{
  "n_layer": 13,
  "vocab_size": 2048,
  "norm": "rmsnorm",
  "qk_norm": true,
  "parallel_block": false,
  "dataset": "wikipedia_en"
}
MLP neurons of a small language model. Each row is named by its layer, matrix (gate and up: input weights; down: output weights) and neuron, and shows model dimensions 80-175. Each number is 50 + 15 x the weight over its row's rms, rounded and kept within 0 to 99. A neuron's up and down rows have the sign that makes its largest values positive.
Before each neuron's rows, "fires on" lists the tokens most often at its 100 highest values on Wikipedia text that the model never trained on. A number after a token or word is its count.

fires on: "th" 57, "st" 8, "nd" 5
L9.gate366:80 20 35 35 38 58 37 60 71 62 78 51 37 37 43 48 54 60 70 46 47 55 55 48 58 68 63 71 67 49 31 54 61 66 40 77 55 44 47 34 62 46 87 63 39 50 73 50 54 44 51 51 27 42 35 75 29 70 46 29 07 30 49 56 47 44 45 54 64 32 63 43 31 39 27 76 74 27 68 48 69 49 37 35 50 82 42 56 52 61 74 66 66 48 57 67
L9.up366:56 60 53 75 57 71 55 38 42 18 60 34 54 48 44 66 31 28 62 72 24 39 49 29 48 53 51 53 48 56 59 46 52 61 42 45 66 71 41 30 50 49 32 55 56 34 38 33 56 43 51 65 66 44 54 39 43 86 37 46 50 31 25 28 54 46 56 61 62 52 49 44 42 85 45 56 52 26 54 82 68 27 49 35 49 45 56 57 47 50 89 32 77 52 56 50
L9.down366:47 65 42 77 53 92 25 64 60 46 59 40 68 74 67 57 32 55 14 45 63 55 70 43 55 31 36 42 55 54 36 61 44 53 68 43 68 39 49 38 45 58 38 46 47 47 29 38 42 66 72 63 42 65 57 29 69 26 46 49 37 61 36 68 53 69 67 46 34 39 50 41 57 70 29 65 57 78 59 36 25 99 38 36 51 32 44 27 75 66 26 39 77 76 60 55

fires on: " was" 27, " at" 16, " show" 9, "ver" 9, " is" 5, "er" 5
L2.gate269:63 20 57 55 50 48 49 36 68 70 57 37 40 21 81 32 56 30 39 45 45 65 43 47 66 65 74 57 53 80 43 54 72 52 47 47 48 52 45 48 68 76 38 52 42 43 67 54 48 64 48 20 38 61 52 40 33 49 74 56 36 50 56 36 53 69 62 36 60 37 55 71 38 43 54 56 68 21 75 64 65 29 30 81 41 41 45 37 66 35 64 50 36 50 71 73
L2.up269:55 31 70 35 52 69 62 10 44 67 48 56 49 57 40 70 68 58 26 60 48 79 36 72 60 73 48 50 34 65 51 37 46 63 81 47 18 54 57 49 57 42 45 09 58 59 52 50 52 30 66 40 46 70 61 56 46 46 53 32 30 61 51 58 33 99 50 37 48 55 55 40 60 37 54 55 43 56 54 56 74 59 29 40 37 44 47 24 45 78 47 66 18 39 58 64
L2.down269:66 34 32 36 65 44 68 65 51 41 55 50 48 36 51 74 39 71 42 56 63 78 64 49 59 38 51 32 42 29 56 70 40 46 44 43 64 32 42 33 38 64 38 59 54 57 47 46 46 80 34 69 29 67 46 55 75 60 45 71 60 88 66 55 56 64 66 67 53 53 65 81 43 64 46 40 73 54 57 20 36 47 50 42 57 53 52 46 52 56 64 73 68 45 81 29

fires on: " Lu" 19, " Mu" 15, " Th" 13, " El" 12, " wh" 7
L3.gate277:48 69 16 62 64 31 73 25 48 29 62 46 30 36 29 40 43 50 62 50 70 47 23 45 60 32 47 50 62 72 52 56 63 72 36 59 54 70 69 38 46 32 34 46 54 89 14 28 28 83 33 31 35 56 37 60 44 54 51 67 28 53 21 36 50 48 52 45 47 37 67 67 51 46 39 30 59 32 42 47 64 54 68 63 56 41 48 32 51 53 75 29 55 45 61 70
L3.up277:45 58 42 63 81 59 46 55 45 27 25 33 64 57 34 73 48 51 43 48 37 25 28 59 37 62 44 45 55 57 36 60 17 70 63 33 70 31 51 55 35 77 30 65 46 00 46 60 47 71 45 60 59 34 27 31 30 86 45 35 44 65 57 54 44 50 60 58 32 51 52 80 25 59 38 46 44 68 62 61 22 42 32 36 52 54 47 46 71 50 42 41 56 50 48 55
L3.down277:27 29 54 68 58 48 62 57 48 73 66 54 44 47 68 53 54 47 61 47 81 73 79 37 35 59 51 54 48 41 61 60 74 36 64 47 31 54 37 56 89 28 58 39 35 55 70 39 72 03 40 44 58 48 45 48 55 59 60 54 44 59 37 52 59 52 43 64 63 61 64 64 81 48 68 48 78 12 53 41 50 52 73 19 67 72 37 33 38 45 43 26 47 38 57 41

fires on: " T" 50, " S" 20, " W" 12, " M" 7
L2.gate333:70 37 58 55 50 61 61 42 53 58 55 52 58 45 64 44 28 43 35 42 27 43 65 41 53 28 30 37 46 70 34 65 32 20 32 51 72 60 41 44 61 75 53 27 59 64 53 40 45 65 41 50 71 27 44 50 21 70 56 39 62 64 39 43 28 58 76 31 61 56 38 45 52 43 31 61 52 46 66 07 55 48 51 71 52 50 57 55 31 64 81 46 34 55 43 57
L2.up333:54 42 55 46 53 57 57 46 27 49 67 52 72 61 47 49 73 52 38 47 34 50 38 58 64 53 36 66 47 43 76 66 34 33 48 37 77 44 49 60 40 52 49 56 24 44 39 48 44 61 27 48 44 78 55 67 49 57 73 56 31 55 60 33 59 43 35 58 24 62 47 59 71 47 17 53 25 60 51 58 50 57 38 60 46 52 59 33 55 59 37 51 36 61 47 33
L2.down333:53 51 57 61 42 42 56 53 31 30 73 48 52 40 58 66 34 38 28 67 62 41 78 66 44 50 30 64 68 54 29 39 62 29 54 31 38 52 46 43 53 40 27 38 41 52 58 47 45 56 66 51 58 47 36 28 34 40 37 50 46 58 54 14 30 75 56 50 69 44 33 39 34 66 48 88 45 64 45 48 66 67 54 51 38 45 46 70 38 55 63 33 31 25 50 93

fires on: " pro" 85, " Pro" 14
L9.gate17:76 39 75 49 64 48 83 50 40 53 76 54 37 21 06 52 65 78 21 46 65 40 51 64 67 31 66 65 72 55 37 44 51 63 55 33 42 60 30 47 64 56 43 43 72 38 56 47 50 59 58 74 48 45 41 48 36 57 82 52 58 53 32 60 62 51 19 26 47 57 66 40 57 40 35 46 51 63 70 37 44 71 46 39 35 59 35 75 37 39 49 35 48 74 47 47
L9.up17:68 42 72 48 40 58 39 68 64 23 51 59 45 31 44 58 41 33 60 68 06 47 57 73 51 43 62 70 54 94 34 77 59 42 65 56 41 45 69 59 55 46 32 20 73 28 36 62 56 28 38 58 29 51 62 75 49 45 30 72 48 77 28 49 56 35 45 67 66 48 31 69 48 67 35 48 29 46 64 37 44 59 49 41 40 26 53 76 60 57 53 65 50 51 52 38
L9.down17:69 52 57 62 62 78 44 32 55 73 58 46 17 63 72 72 32 35 45 32 61 53 38 47 69 61 45 64 46 40 38 38 68 38 62 48 24 65 55 53 28 18 42 80 53 64 44 29 42 47 25 36 53 58 53 36 56 51 56 49 88 42 75 48 45 55 43 44 29 58 57 56 43 65 77 56 43 55 63 33 40 40 62 32 11 66 60 33 47 67 50 42 34 59 26 42

fires on: " the" 100
L9.gate150:66 51 41 26 64 54 56 71 37 41 38 27 72 29 49 37 60 78 43 41 58 35 67 25 52 50 62 60 53 88 50 56 41 25 52 48 57 72 15 26 78 23 44 48 44 33 31 56 65 19 40 75 31 60 47 47 32 55 83 44 55 63 53 62 51 61 54 54 39 52 86 56 59 56 66 74 58 49 46 37 42 52 51 35 77 43 28 57 52 56 40 28 82 73 78 45
L9.up150:44 39 42 25 18 34 58 62 70 62 81 41 43 82 33 61 34 32 16 59 43 48 64 38 67 67 83 43 58 71 49 62 79 58 50 58 54 47 68 37 46 26 58 49 56 68 83 58 77 39 45 66 28 63 25 56 46 46 46 54 61 20 40 67 61 77 42 50 71 64 55 73 63 51 55 47 54 46 79 30 59 34 18 58 49 54 58 63 20 39 68 75 61 68 43 30
L9.down150:51 65 77 44 52 53 34 60 43 59 47 68 65 62 40 97 41 60 58 56 65 32 63 00 69 67 44 62 41 51 46 38 53 52 67 40 65 42 50 44 54 72 45 79 71 63 44 46 44 68 47 44 66 46 58 49 45 63 48 40 45 64 75 43 27 26 55 59 16 45 44 50 76 58 40 52 60 65 41 34 44 36 56 78 59 46 85 58 42 45 59 38 29 65 63 31

fires on: " Lu" 11, " Dr" 10, " Ri" 10, " Gra" 10, " El" 9, " Col" 7
L4.gate95:60 35 65 45 30 15 47 29 22 41 41 55 21 47 50 47 71 64 45 39 63 49 19 68 65 58 52 58 36 45 33 68 56 52 40 66 43 44 56 48 39 50 63 73 06 50 32 39 47 34 25 51 54 40 46 53 49 59 58 47 23 57 24 59 65 11 92 13 42 45 48 47 48 41 35 56 44 60 45 68 40 58 50 44 55 30 34 58 62 35 57 44 32 46 32 47
L4.up95:43 52 56 21 71 56 86 64 35 12 47 30 46 64 78 48 56 44 25 47 47 40 22 78 53 24 49 66 46 50 36 42 57 65 50 36 45 29 82 45 43 73 46 68 40 51 57 58 25 53 71 53 52 65 58 55 26 48 57 62 45 43 37 30 61 48 64 42 30 35 67 56 44 46 54 44 52 77 44 49 56 39 51 72 48 43 73 68 51 49 39 28 34 53 47 57
L4.down95:43 61 41 62 54 42 72 70 36 38 52 71 26 52 77 74 27 36 29 48 87 60 63 53 56 67 55 48 49 54 65 46 65 50 70 26 40 69 31 59 26 45 24 41 54 49 55 35 45 46 62 46 59 78 55 51 67 86 19 52 46 51 51 23 26 74 76 49 40 48 64 48 66 64 71 60 36 37 62 43 63 57 62 67 18 56 47 52 38 46 68 30 32 54 34 41

fires on: " g" 20, "ri" 9, "i" 8, "ong" 6, "st" 6, "im" 5
L9.gate477:25 59 30 63 57 66 57 44 55 55 61 69 56 34 35 47 53 72 42 62 67 60 43 61 28 46 59 57 62 43 36 71 65 63 33 58 74 44 51 65 49 38 68 70 43 46 60 42 41 28 40 48 68 36 31 55 47 41 34 38 24 39 61 54 38 28 55 48 65 31 49 63 58 35 30 61 51 66 31 39 51 57 42 65 48 44 46 36 28 63 67 62 59 46 09 40
L9.up477:66 31 43 61 57 55 60 57 52 37 57 41 62 74 20 71 48 47 56 76 68 55 51 22 70 44 49 40 79 57 13 51 34 55 83 53 42 37 62 41 56 50 19 52 49 38 81 53 81 50 46 38 50 51 48 59 30 54 57 28 44 69 39 50 52 47 51 10 45 35 81 49 35 58 65 42 24 45 65 44 68 47 65 49 37 57 76 70 38 57 68 29 59 67 56 52
L9.down477:61 57 45 59 51 50 30 44 55 45 26 36 63 57 61 16 59 58 57 71 30 60 57 68 22 43 38 54 49 32 27 58 48 33 57 45 47 57 35 53 39 74 54 52 59 59 15 27 19 72 33 39 29 51 71 57 58 70 41 46 54 33 62 66 41 50 50 58 39 65 47 38 60 63 50 53 64 62 48 39 42 50 30 35 48 20 66 31 59 36 60 59 61 27 44 70

fires on: " we" 29, " We" 26, " Re" 15, " he" 8, "im" 8, " or" 4
L5.gate334:69 35 57 43 55 73 50 46 65 51 54 70 72 67 35 49 74 63 57 51 56 70 68 42 54 19 54 45 46 43 43 56 50 71 19 50 80 51 40 63 71 34 49 25 54 62 51 51 49 48 30 61 54 53 49 54 39 43 36 47 55 86 55 52 65 36 20 18 84 56 47 56 72 48 28 26 59 40 49 39 62 60 63 34 65 46 68 35 42 59 73 77 37 41 51 44
L5.up334:54 58 52 42 50 43 81 31 56 29 44 56 33 32 53 69 37 37 44 45 33 29 49 52 64 58 62 39 37 44 30 44 72 55 53 53 47 33 47 77 63 42 26 37 43 35 58 55 61 44 41 51 46 45 16 51 46 66 43 45 55 44 57 35 73 50 44 49 76 50 24 46 55 35 41 05 59 63 64 48 72 58 59 65 42 52 39 64 70 58 86 62 68 45 33 63
L5.down334:66 66 52 31 40 68 39 21 44 29 41 57 61 37 63 41 33 52 66 51 19 50 72 81 50 45 38 31 37 50 70 65 20 53 59 51 50 52 52 45 51 50 46 61 28 60 49 54 32 38 69 54 40 59 64 37 28 71 34 40 59 46 64 39 23 41 45 42 44 16 34 39 76 59 34 45 72 56 61 48 31 80 53 43 63 61 45 58 78 45 77 55 39 59 70 73

fires on: "D" 18, "′" 16, "°" 15, "ang" 5, "us" 4
L4.gate466:52 48 43 71 24 56 47 69 53 06 69 46 40 73 49 66 50 41 68 37 15 34 44 51 60 32 74 39 41 41 31 74 53 27 36 36 61 44 19 26 29 55 19 48 54 69 38 63 43 47 53 54 41 55 50 53 52 44 33 56 43 31 50 46 55 57 47 69 64 41 44 59 58 61 59 49 73 61 65 56 15 57 38 46 49 40 54 41 73 34 48 66 29 64 32 64
L4.up466:54 58 72 40 24 16 40 72 80 46 44 63 33 57 39 54 59 30 59 57 49 12 47 49 44 72 58 33 48 29 55 49 35 37 55 57 28 37 33 28 80 37 39 69 59 61 48 35 55 41 61 87 36 52 53 58 32 52 55 59 34 45 59 79 59 66 29 62 63 36 40 21 54 51 66 66 53 54 55 17 61 21 61 32 19 42 31 58 47 38 40 52 46 65 36 57
L4.down466:45 60 43 25 40 79 62 57 37 49 46 49 81 36 90 50 66 61 48 37 59 54 64 26 26 31 59 26 23 43 38 52 48 40 43 65 53 57 60 55 36 45 60 86 17 33 58 75 59 43 59 37 74 43 64 49 46 27 38 41 62 44 67 36 40 44 43 69 54 79 41 55 73 54 39 40 32 62 44 42 76 53 47 46 57 33 22 76 42 66 63 60 58 57 39 40

fires on: " a" 19, "our" 16, " sub" 12, "v" 10
L9.gate297:48 16 62 47 56 47 45 52 56 44 32 53 52 50 29 60 47 42 51 51 22 44 42 48 68 40 27 56 56 53 39 50 32 45 47 81 52 40 27 88 41 48 55 54 24 20 59 61 18 55 50 56 47 56 59 67 46 61 58 49 44 65 67 44 41 52 31 45 46 45 53 51 48 73 28 63 76 56 63 64 39 49 69 36 57 38 29 33 63 43 72 44 52 41 64 37
L9.up297:53 23 49 49 28 61 22 59 42 33 67 79 53 44 58 67 57 33 62 52 21 60 31 44 68 45 43 54 55 66 34 39 19 32 44 44 64 38 54 81 62 47 51 34 67 45 56 49 37 76 50 70 31 41 61 32 43 58 70 26 45 60 67 42 56 54 84 56 60 64 37 45 40 55 35 25 60 65 35 54 65 56 46 30 45 60 46 49 60 36 79 55 55 21 46 65
L9.down297:75 48 29 72 60 68 60 39 35 88 23 51 45 59 87 39 52 76 22 63 59 44 51 42 59 29 44 48 42 69 44 58 56 31 66 59 25 53 43 58 57 52 33 53 66 32 15 50 30 32 50 38 41 56 24 67 58 67 49 54 72 39 45 39 39 52 54 39 58 26 54 85 42 37 73 38 44 58 61 72 29 63 62 62 34 46 33 44 66 58 21 48 40 67 38 43

fires on: "on" 23, "ill" 11, "n" 10, "a" 7, "ich" 5, "ot" 5
L9.gate330:68 22 31 34 49 45 73 41 79 62 59 34 74 53 24 53 63 50 43 17 59 72 49 54 67 37 61 59 47 50 04 62 63 76 52 45 62 74 57 64 44 62 58 55 39 47 83 60 35 53 40 41 73 46 59 64 55 66 82 34 41 41 67 62 54 51 50 57 49 36 32 46 69 36 44 41 55 34 59 66 36 48 80 42 33 73 42 47 27 42 35 29 26 54 89 74
L9.up330:71 45 54 55 51 45 38 32 54 50 20 19 71 39 59 72 60 45 35 36 62 43 57 61 36 87 58 37 43 56 41 38 91 40 47 31 42 67 62 39 68 42 35 25 53 33 53 55 50 42 50 50 27 53 61 56 53 76 77 60 60 26 36 57 46 39 57 46 53 86 63 46 66 43 44 32 30 53 50 46 39 33 60 49 26 45 51 56 41 53 46 37 33 66 60 32
L9.down330:41 43 64 61 34 37 39 36 55 84 56 77 56 46 47 18 39 47 41 53 73 47 72 29 41 28 50 50 57 33 36 52 72 39 32 35 26 50 53 68 41 16 71 59 60 61 75 51 51 52 41 81 56 34 37 43 36 34 44 68 68 65 22 42 19 39 64 39 60 48 66 66 43 28 50 69 34 59 23 62 50 64 50 49 52 25 40 54 50 74 54 48 55 42 31 65

fires on: "." 24, " met" 14, " di" 14, " located" 6, " 2012" 5
L3.gate394:62 61 42 60 50 55 43 75 84 37 53 85 56 10 72 52 43 52 49 57 48 61 42 12 72 61 46 63 57 64 47 70 53 29 55 33 44 40 59 52 36 62 62 57 64 29 32 49 18 40 34 51 43 55 17 53 27 49 14 37 48 57 53 38 49 25 49 25 53 28 63 57 47 59 42 30 46 62 29 56 43 44 53 51 77 59 71 36 29 32 53 17 67 36 17 43
L3.up394:66 52 38 44 78 36 42 25 47 46 30 56 62 20 35 58 55 78 67 33 42 64 32 49 63 37 52 60 44 23 59 39 48 77 62 57 26 45 52 28 28 53 41 70 65 52 71 29 36 58 49 44 82 54 32 17 65 57 63 67 27 97 64 37 52 31 43 56 46 59 29 53 55 76 85 52 53 54 64 38 66 48 50 59 50 54 49 60 59 50 56 34 53 54 71 40
L3.down394:33 75 46 63 44 41 68 57 33 60 55 33 55 56 70 41 44 47 30 49 54 35 76 30 61 25 57 55 56 56 43 38 49 67 49 59 46 56 48 48 60 65 77 50 45 23 47 40 46 45 65 41 39 48 31 69 27 43 49 40 49 32 62 55 52 36 52 56 48 27 83 39 72 41 31 43 55 59 41 27 42 68 20 33 44 34 19 53 44 41 68 68 26 37 48 40

fires on: " f" 61, " F" 39
L5.gate17:43 50 63 76 58 40 58 50 32 51 70 73 38 67 20 29 64 37 37 66 29 72 43 75 47 61 54 31 54 66 30 72 52 48 18 48 69 42 76 46 53 41 69 72 51 34 75 52 50 56 41 27 25 26 49 37 41 32 70 57 35 41 40 41 57 64 62 46 43 26 61 40 31 35 51 45 64 49 26 50 41 43 35 51 58 49 75 54 23 56 37 78 43 23 44 56
L5.up17:57 47 60 45 45 43 23 55 28 25 42 40 71 41 50 53 48 56 53 51 47 35 52 34 29 63 48 45 54 37 33 72 56 43 57 41 12 14 50 39 62 59 47 24 67 58 58 74 61 29 36 48 45 67 82 62 66 31 53 86 36 35 59 42 42 21 55 33 35 44 66 53 69 38 65 43 70 47 45 81 29 36 54 49 56 61 38 51 75 43 45 42 61 32 50 22
L5.down17:37 61 74 40 76 59 76 63 36 73 48 64 52 32 59 17 46 44 61 45 34 65 55 62 36 63 16 66 60 48 24 56 73 53 27 58 70 56 55 39 48 49 68 41 35 38 53 39 44 79 76 84 68 39 47 30 50 35 63 56 29 22 42 42 58 53 57 61 13 42 50 41 31 32 41 58 66 43 49 50 73 51 35 20 64 54 85 38 34 59 43 79 25 20 46 65

fires on: "ni" 20, "\"" 18, "(" 12, "n" 8, "in" 6, "ta" 5
L4.gate510:49 42 51 23 25 50 76 57 65 53 37 44 34 73 20 58 59 60 87 55 69 67 60 48 45 61 55 31 74 79 41 46 47 47 63 48 45 52 58 40 39 34 48 56 61 37 73 42 60 63 44 33 81 40 64 54 29 76 59 61 64 53 77 62 72 57 58 48 66 42 42 51 82 29 50 67 44 39 72 37 52 45 56 59 37 70 28 44 53 63 50 61 47 67 38 50
L4.up510:51 58 46 30 63 52 40 50 18 62 44 50 52 40 50 73 36 16 64 49 36 54 62 23 55 72 70 46 56 55 39 56 48 34 55 43 38 42 31 52 32 56 45 42 70 65 85 61 72 55 83 53 42 55 36 66 58 66 67 31 36 21 61 34 43 28 30 48 48 50 53 33 76 67 39 75 51 39 71 39 37 42 41 39 48 46 40 56 40 55 41 26 44 78 78 47
L4.down510:51 58 44 49 39 68 75 51 62 43 61 72 59 67 44 67 76 63 35 41 52 59 40 60 51 41 40 58 19 45 66 40 57 72 58 47 47 46 59 55 49 51 45 56 43 54 44 51 49 81 46 71 50 63 71 40 67 51 58 56 40 78 41 37 59 56 71 37 30 54 62 74 35 26 45 45 54 20 23 61 44 43 39 82 23 69 48 41 51 58 54 55 73 50 28 32

fires on: " f" 44, " G" 34, " c" 10, " F" 9
L8.gate372:59 42 46 32 66 54 65 81 37 53 60 59 36 48 32 32 43 78 42 31 61 45 46 67 13 29 83 48 44 28 53 52 37 38 27 62 59 41 42 24 67 51 62 40 53 43 36 35 50 37 44 34 73 34 32 35 49 54 45 64 25 52 41 37 38 40 58 55 54 39 63 40 47 51 31 62 78 71 29 74 44 52 56 52 46 45 53 46 28 78 38 68 09 52 65 59
L8.up372:36 52 77 41 52 33 62 48 29 49 53 70 90 45 38 48 82 39 66 50 44 16 36 38 58 51 53 42 48 43 51 29 39 43 58 33 25 43 77 47 59 42 61 59 65 55 43 37 62 65 23 38 20 80 71 58 41 65 44 47 68 35 48 46 58 59 61 26 27 54 66 65 50 45 43 36 57 45 54 73 54 53 53 59 10 43 62 37 61 76 72 51 33 38 44 26
L8.down372:47 48 23 43 71 50 59 65 00 38 51 53 32 45 35 38 31 43 40 44 49 45 54 59 14 31 46 56 55 00 35 50 43 54 40 46 78 69 43 34 59 69 50 52 48 50 51 51 59 54 43 55 55 37 06 61 45 46 64 79 49 51 56 41 54 52 76 49 56 20 64 36 60 37 21 55 57 28 45 83 52 50 51 51 25 46 73 56 49 48 37 61 33 48 47 42

fires on: " f" 26, " sp" 9, " received" 8, " began" 7, " su" 7
L4.gate151:57 51 50 67 71 39 43 58 26 51 50 53 26 83 54 24 54 49 53 53 50 51 33 43 41 20 63 34 50 24 66 45 47 29 48 59 66 39 78 56 41 67 48 59 56 35 67 33 43 38 50 47 69 47 41 33 43 53 88 73 18 70 25 63 70 25 53 56 36 46 31 82 47 53 45 60 33 59 53 39 44 50 68 40 69 43 72 37 36 54 59 71 55 36 30 62
L4.up151:42 36 77 40 83 49 44 51 80 48 56 35 57 19 44 40 40 42 33 58 42 58 60 65 49 48 46 38 66 20 52 51 47 59 59 48 49 58 52 53 54 53 53 55 54 61 57 58 29 54 29 28 51 60 51 50 37 57 66 17 37 74 45 13 39 59 25 56 40 59 66 30 70 34 73 66 31 26 72 39 53 16 63 67 30 41 46 45 53 25 38 56 35 49 76 21
L4.down151:69 54 37 76 53 64 49 54 62 59 60 54 58 23 54 16 59 58 62 52 49 41 40 50 29 49 45 42 68 85 14 51 75 63 48 57 46 39 39 42 73 52 67 45 16 39 20 36 36 51 54 54 67 53 42 39 51 30 70 84 48 60 23 66 86 29 64 59 53 23 42 65 67 25 59 43 46 46 28 45 57 70 73 44 39 42 73 80 54 80 54 65 41 66 37 72

fires on: " dis" 52, " pro" 13, "gu" 9, " we" 5, "cc" 5
L3.gate234:53 33 75 31 79 54 55 43 70 62 38 64 29 43 27 49 62 66 60 46 41 44 42 80 44 28 76 57 64 67 47 29 56 32 24 56 55 50 58 43 43 57 37 54 54 28 60 64 46 48 60 57 44 49 29 61 36 51 50 73 46 42 49 35 57 45 58 57 79 53 56 41 66 47 47 68 50 50 75 52 41 67 61 32 63 22 53 78 47 41 52 69 52 31 47 59
L3.up234:66 21 23 53 44 47 55 54 30 26 77 56 44 42 22 62 40 55 57 49 31 22 25 50 42 62 49 70 59 62 52 52 42 17 06 65 40 57 46 60 48 46 40 25 48 34 63 53 40 42 41 48 16 42 70 28 43 51 57 45 54 59 23 52 30 39 61 62 54 57 35 78 67 47 34 48 51 54 62 62 33 40 30 21 73 21 64 63 58 60 50 62 44 32 56 70
L3.down234:54 54 50 71 63 50 54 69 50 66 45 65 62 68 40 76 47 54 46 76 68 58 75 51 24 23 20 46 63 46 61 67 56 70 71 62 56 47 41 59 50 41 54 80 42 53 44 76 66 38 40 42 46 74 42 47 52 31 70 47 55 42 49 65 74 44 68 39 70 42 59 44 66 76 53 37 34 52 77 38 61 41 57 62 47 72 51 50 52 43 45 35 68 64 62 45

fires on: "n" 28, "un" 18, "ver" 15, "lu" 6, "er" 4
L2.gate344:66 53 84 48 54 48 54 56 61 88 40 45 55 45 64 38 31 93 53 40 37 47 23 54 58 76 79 53 56 80 47 68 41 61 37 44 37 51 48 45 45 49 47 44 34 33 37 54 25 33 38 51 47 49 45 81 56 54 60 41 53 49 80 61 73 61 42 37 81 25 49 64 56 29 42 49 55 55 55 40 40 35 18 53 77 40 73 59 42 57 53 22 66 33 43 58
L2.up344:72 55 25 50 33 51 35 29 29 59 51 67 47 66 54 70 71 42 48 48 65 63 47 37 45 68 40 46 58 57 47 49 72 51 53 61 85 52 59 77 24 37 49 58 30 63 34 48 47 12 42 45 41 72 44 33 50 39 87 47 36 28 82 41 53 64 49 25 51 50 78 64 46 51 67 26 38 42 30 58 68 32 70 41 31 50 43 53 61 63 40 34 56 48 42 28
L2.down344:89 67 46 57 55 47 53 67 79 45 51 16 46 44 43 66 33 63 44 39 49 61 29 49 59 40 35 43 42 49 39 61 33 56 58 65 43 68 46 27 43 67 55 61 45 51 66 53 37 60 26 58 13 51 37 48 67 46 22 64 78 61 51 84 53 51 28 28 17 58 18 55 70 39 27 72 53 38 62 55 63 34 35 41 59 51 50 53 56 47 38 64 51 50 69 52

fires on: " On" 20, "On" 10, " Or" 9, "With" 9, " At" 8, "rom" 7
L4.gate228:63 59 74 74 44 34 65 45 52 55 60 26 26 38 55 29 62 53 43 55 61 39 47 62 36 39 46 63 60 47 65 59 39 40 42 43 25 34 43 62 36 71 49 66 28 34 45 32 32 47 38 68 53 20 69 51 50 46 78 47 51 55 52 58 64 30 38 36 45 43 32 37 42 53 57 49 56 56 37 34 63 55 57 31 49 48 47 45 35 28 63 53 57 54 49 47
L4.up228:45 62 49 58 53 66 56 36 44 38 69 29 95 28 74 33 68 64 54 46 44 47 34 34 64 50 53 48 28 69 51 14 51 50 58 33 56 26 58 56 38 74 42 48 60 71 58 58 50 56 70 52 35 62 87 54 21 55 61 57 46 56 62 29 66 34 66 60 41 43 42 48 57 45 41 62 60 28 51 60 49 92 58 68 42 40 42 55 72 49 52 45 30 38 43 44
L4.down228:25 45 53 47 45 29 43 30 59 42 53 53 30 14 68 34 67 42 86 47 43 45 68 43 42 44 52 54 67 66 50 46 62 21 46 63 20 61 20 28 79 59 53 37 67 73 59 65 54 55 58 46 39 50 32 51 64 26 61 52 62 25 49 51 49 66 44 33 37 45 18 14 62 75 65 31 51 57 57 59 32 40 40 38 71 60 69 49 41 59 48 59 38 63 62 40

fires on: " the" 44, " The" 37, " an" 14, "The" 4
L8.gate268:47 27 65 53 57 36 82 51 32 60 62 58 41 77 43 08 39 55 48 58 54 12 36 30 66 49 41 65 44 66 66 50 61 34 19 45 63 77 65 35 41 69 37 56 20 54 40 57 79 27 72 74 64 65 69 42 34 69 60 79 54 65 55 70 55 34 61 53 54 46 78 56 52 63 31 49 53 57 64 21 49 67 63 36 44 38 19 38 52 56 49 34 74 50 45 42
L8.up268:46 45 54 42 21 39 58 26 37 44 36 60 49 75 16 79 28 49 48 47 43 40 82 44 62 75 59 34 51 35 44 46 31 32 58 31 46 39 61 75 48 58 60 38 37 58 58 50 39 47 75 50 35 43 82 74 42 36 47 61 34 34 59 38 56 70 53 42 33 55 63 19 22 50 63 58 58 45 42 39 54 48 38 39 32 60 50 52 67 50 31 31 51 98 39 39
L8.down268:45 25 40 44 59 62 50 37 32 63 39 42 66 75 67 44 27 43 49 64 43 40 79 10 63 65 36 49 32 63 45 18 54 46 09 80 74 41 46 57 70 80 84 67 40 94 45 49 69 43 34 65 71 59 59 53 77 64 42 70 75 52 35 45 45 52 56 56 43 63 51 71 63 45 18 52 65 69 48 51 50 56 59 41 18 45 34 54 47 47 58 75 63 42 37 50

fires on: " T" 18, " W" 14, " P" 14, " G" 10, " The" 9
L2.gate142:42 46 45 55 53 37 46 50 54 59 83 72 50 42 47 29 59 30 35 56 34 44 21 26 52 35 39 37 63 32 54 37 38 35 35 57 67 30 78 47 46 52 49 43 63 63 38 59 39 69 47 52 75 47 38 46 48 74 32 36 70 52 44 54 35 54 59 21 45 68 59 36 13 57 66 69 54 54 58 41 74 50 48 47 35 18 35 33 47 58 42 74 30 31 50 50
L2.up142:64 51 67 37 15 85 87 49 31 34 56 26 17 47 52 82 25 33 73 60 69 38 46 43 72 55 51 31 19 51 63 41 64 32 53 54 81 56 23 48 45 52 61 57 65 53 55 40 44 54 49 43 33 34 64 41 55 66 45 73 39 52 58 52 50 53 45 57 36 43 36 73 52 73 35 31 36 55 63 72 55 68 30 52 63 51 66 63 68 47 58 68 56 54 51 30
L2.down142:51 45 59 49 70 47 68 58 41 42 38 45 62 42 15 44 42 55 63 54 50 39 79 94 52 50 75 65 45 63 38 58 39 46 50 37 43 62 19 53 50 65 47 31 34 45 58 45 48 49 49 54 34 64 69 55 25 60 72 52 45 47 46 54 60 59 58 60 85 66 71 43 72 42 36 53 45 38 70 38 48 27 68 48 48 97 53 68 55 57 77 29 37 52 50 78